Weights of a small transformer language model.
Architecture: LayerNorm before each block, learned positions, biases, tied embeddings.
MLP neurons of a small language model. Each row is named by its layer, matrix (up: input weights) and neuron, and shows model dimensions 0-191. Each number is 128 + 24 x the weight over its row's rms, rounded and kept within 0 to 255. Numbers have three digits each.
After each neuron's rows, "fires on" lists the tokens most often at its 100 highest values on Wikipedia text that the model never trained on.

L9.up112:160125147110164137167135139151162104154145161079105114104133103126131153100130144117134099133115131090120116126161160116120108107139174113079141131115100103089154134140118161132155114112177116106114139157105117139159128142161115131137112094126117128151122085157154123101115077193112120119104123190119107135160109138098083142134152087104122148117121083152126137135156146148145163146124122121100129101125118116119094125142150154116135142088164105153128093117126137120162128120159123102138167146146100097115144127125073124094129138191121165153095081166119160133114117138141082159
fires on: "ed", "est", "ern", "l", "ic", "one"

L12.up360:126148121099109126127132076153104146105107095105125121112119111089070125101135163125177133115147143131148120154145139111100131148134124131148192132112085159169162115142150142113136109125146129124130090143182117145164118151148089116131166134096092110122129166136151105109167137140136106160080086088125123111113075167109130167110150118104126131137154129139095141142126158158136149124161135141038129135114119150145116140122145130131130136139132116138183119125158137151091117094120129149142127112113127118130155201167136151134100105159106131151150101144141120118107129094161089123
fires on: " |", ";", ",", ":"

L5.up208:114118128115102176117150105148089136104131111135144143123095121114115118115151097097147104154114108111139162129115104150120144134154079122148153120088150116098076100144102103136113136086159118127151122089106117138121099123162158132166132128112119107094183149102165146154094130132117156167101147112120115125152119141127183133144120137117131109146169131120130131134140116137152095115103143124052188161114138091140151141130127126140138124114114160118175150098105117166097176081143130162153142121132085136114114102122157150126112130153097193179131121099153128144112138096170108128
fires on: " (", " =", ")", " |", " ["

L17.up29:114123183113110124106140169104144121108106151181145110137144155109137142110135150139113156135114153097124128152109107096082168115138104117162155140135145114168134117128146153111131147162180147150123114149111152104137144104148112107081127128127114124166106165134116152130115091125146123157150081108123177102091150068173190130133123166160134133109168110118111125098140151187096108092140135127108129103147153144131120125083131134137122141086115122110155081119052113124154121094134094123111145103098147119141150140124103089127106110133127138150165102137137124153126121124128156089
fires on: " and", "ev", "ut", "us", "ed", "ing"

L10.up160:165127119132151116139087127180129131160161127079117142119143131142120127120120156149109109076139119107126081130111126163151104117118157098143129117114113112129108093136131142107149145110151157155141135149126147102182096129149145137114130102130116172121107086112125124149115113086113155165127119149066104115157138120135127173140132097103129151162139080104100155123119147152103167103128133089131140165129173116141117133117169149117109124115141107154130132118085105143144157109137090119186147113086101136080226128162135162097130124130129101107142130155097125151121140137119111088
fires on: "s", "in", "all", "ic", "ing", "ed"

L7.up767:090148137094118133140099095145104146131107108101150141121122099131082145117126155117128073116131136147167175153169123107159087134152100139100157148140115153165141112137173102101121102140139140111122103102103118159175135165156137079097130159144140122120132156143119102158108116106093109130080145087150187113094120115158105100153128133143123108142108112151082115112124125111093149108138137103103135111148107159125095122126152145116167153157175094140132149113124130138115102116138127131113116139150130098116152191201119123141140134148123119099163117104154117130161066100148127131
fires on: ",", ";", ":", " |", " for", "',"

L10.up32:146142154144145118123119116151115137116106153113087125107153171107136131117156127098149126130118133127137109116115146171113114146100099080149112113110139108143100117134160128098152128179116106132116129098139161145085102107123161155102116103131144157126113117087134130109097123100081093106145121130094174129139135126132118186147124116173098120123164088161136155128135165159142132091147120105136134129135131201125132158067124138138125134065119096116157189184097105175164123131135113131130090121131101146117140128149139073119143113124092110119147163162139146130127112138079128101
fires on: "om", " of", "on", "ing", "s"

L15.up747:134130119108135155134126088104108156152146119100161136095098126117092118084163130134112100113133151083135144149184132133126145118099109181114133146152092133142116144147095102140157104130104100131161079143146183104168120140118130102140154121122136101088144167122107147157126127109135143105124128120106120123163110136136111103141132131103096115152104085120104108155121189152141087087164168143085116155114141123110097160076154159137151169104120126145151092102153136129078129098124132097129104157118125113178100144119172138159120162116116135118148130156159116133136097151169108142
fires on: ",", " |", " -", " –"

L5.up543:125167120128103128131126110136086099121174148089136141114152130146109161130151141123143126127132091116136128137138123138090126111117120110111089113128133098132097122168112063138128118131129130145151124105136098123160145179128201140120094094080119141113153131141163131138117142106113151171089166144133098126107123127162127075150136105134136087164121130162122129165101141133154133093131115115102152200120141153139121174125119086163150154132151130093127112151137136133086106112124143118141074132158105102130100136102144133152171155099117099184135188129168130140125110109162142130
fires on: " |", ";", " -", "th"

L12.up759:103122141163067148119100102135094129163188090126154127096135135111083108129108127122173131127138149110080116108118133133068133117096150149117166136144093150115136148137118144108161146149135150145165120122128165121116145162119124095177117123100104105139123121135117154148132154099119115109094110133166141152137106163150149195109118122113096110104122090130133154175156139163142123133121138176097105133136168144124104121108109112129189137133101137104150129139122118141102120140097140100161136066104112139139120145155162141128165110139114111190161082151096151134128127127118119108
fires on: ",", ";", ")", " |", " and"

L5.up308:122164104131110176140105131123094134113134109129145142110112125140133132123132102125127120114112109113150127173073137048113113124128124133143159108077154101156133119155140111181151120104138123122162120120109155164154129082158160150126125165120072117133149127131137133112152131099137095161126148114123122132130137173153159112108115132144121118145116136149129147112122104175105143097130164116085147159146116144125133151119093112178176123088119111096173118158150130114128161122086130131156153087148071126155118127150135127100098111173106096158133129123126145173110117060151088149
fires on: "\n", " |", ")"

L9.up742:132132116155136104108134125133138075132163165122118111152074147099173106105081148115148154152133079129117137092107144170120113157144144144117145095141109115117145139150114174150116127147145129118147104085086125145187148165194082127108126108155086146175116118128119120117128126149141149153148101100080138112142122184133126123139113150103125153157109150099091117127136122113107081122152143105120130172164136155128125133084168123140128102130109131137128119158134157112134107145133100178081130118123138150105113067155090114096153153128150128097116126129115153130142121105155102101
fires on: "x", " ex", "ic", "s", "ject"

L8.up81:108097104132139108136188135111157116133132080132138100135171110174114184139170097160132111152160110137142129113084112098177122121116088128103096113178094130112147144135101108112164168161121164125114109111150154122134170145128114086161137155159138159123143108126120103192129148096152106134108115158143145144128124123108131134090114140120155137077148098110141161118135148133116141116125108106119069165110137130095108091128133118160146153096121136118151134138133148155129124126096122097094117151104138094111087171146137147100142077094128167132114139175113124102123106135148128112
fires on: " not", "ot", " made", " to", " describ", " died"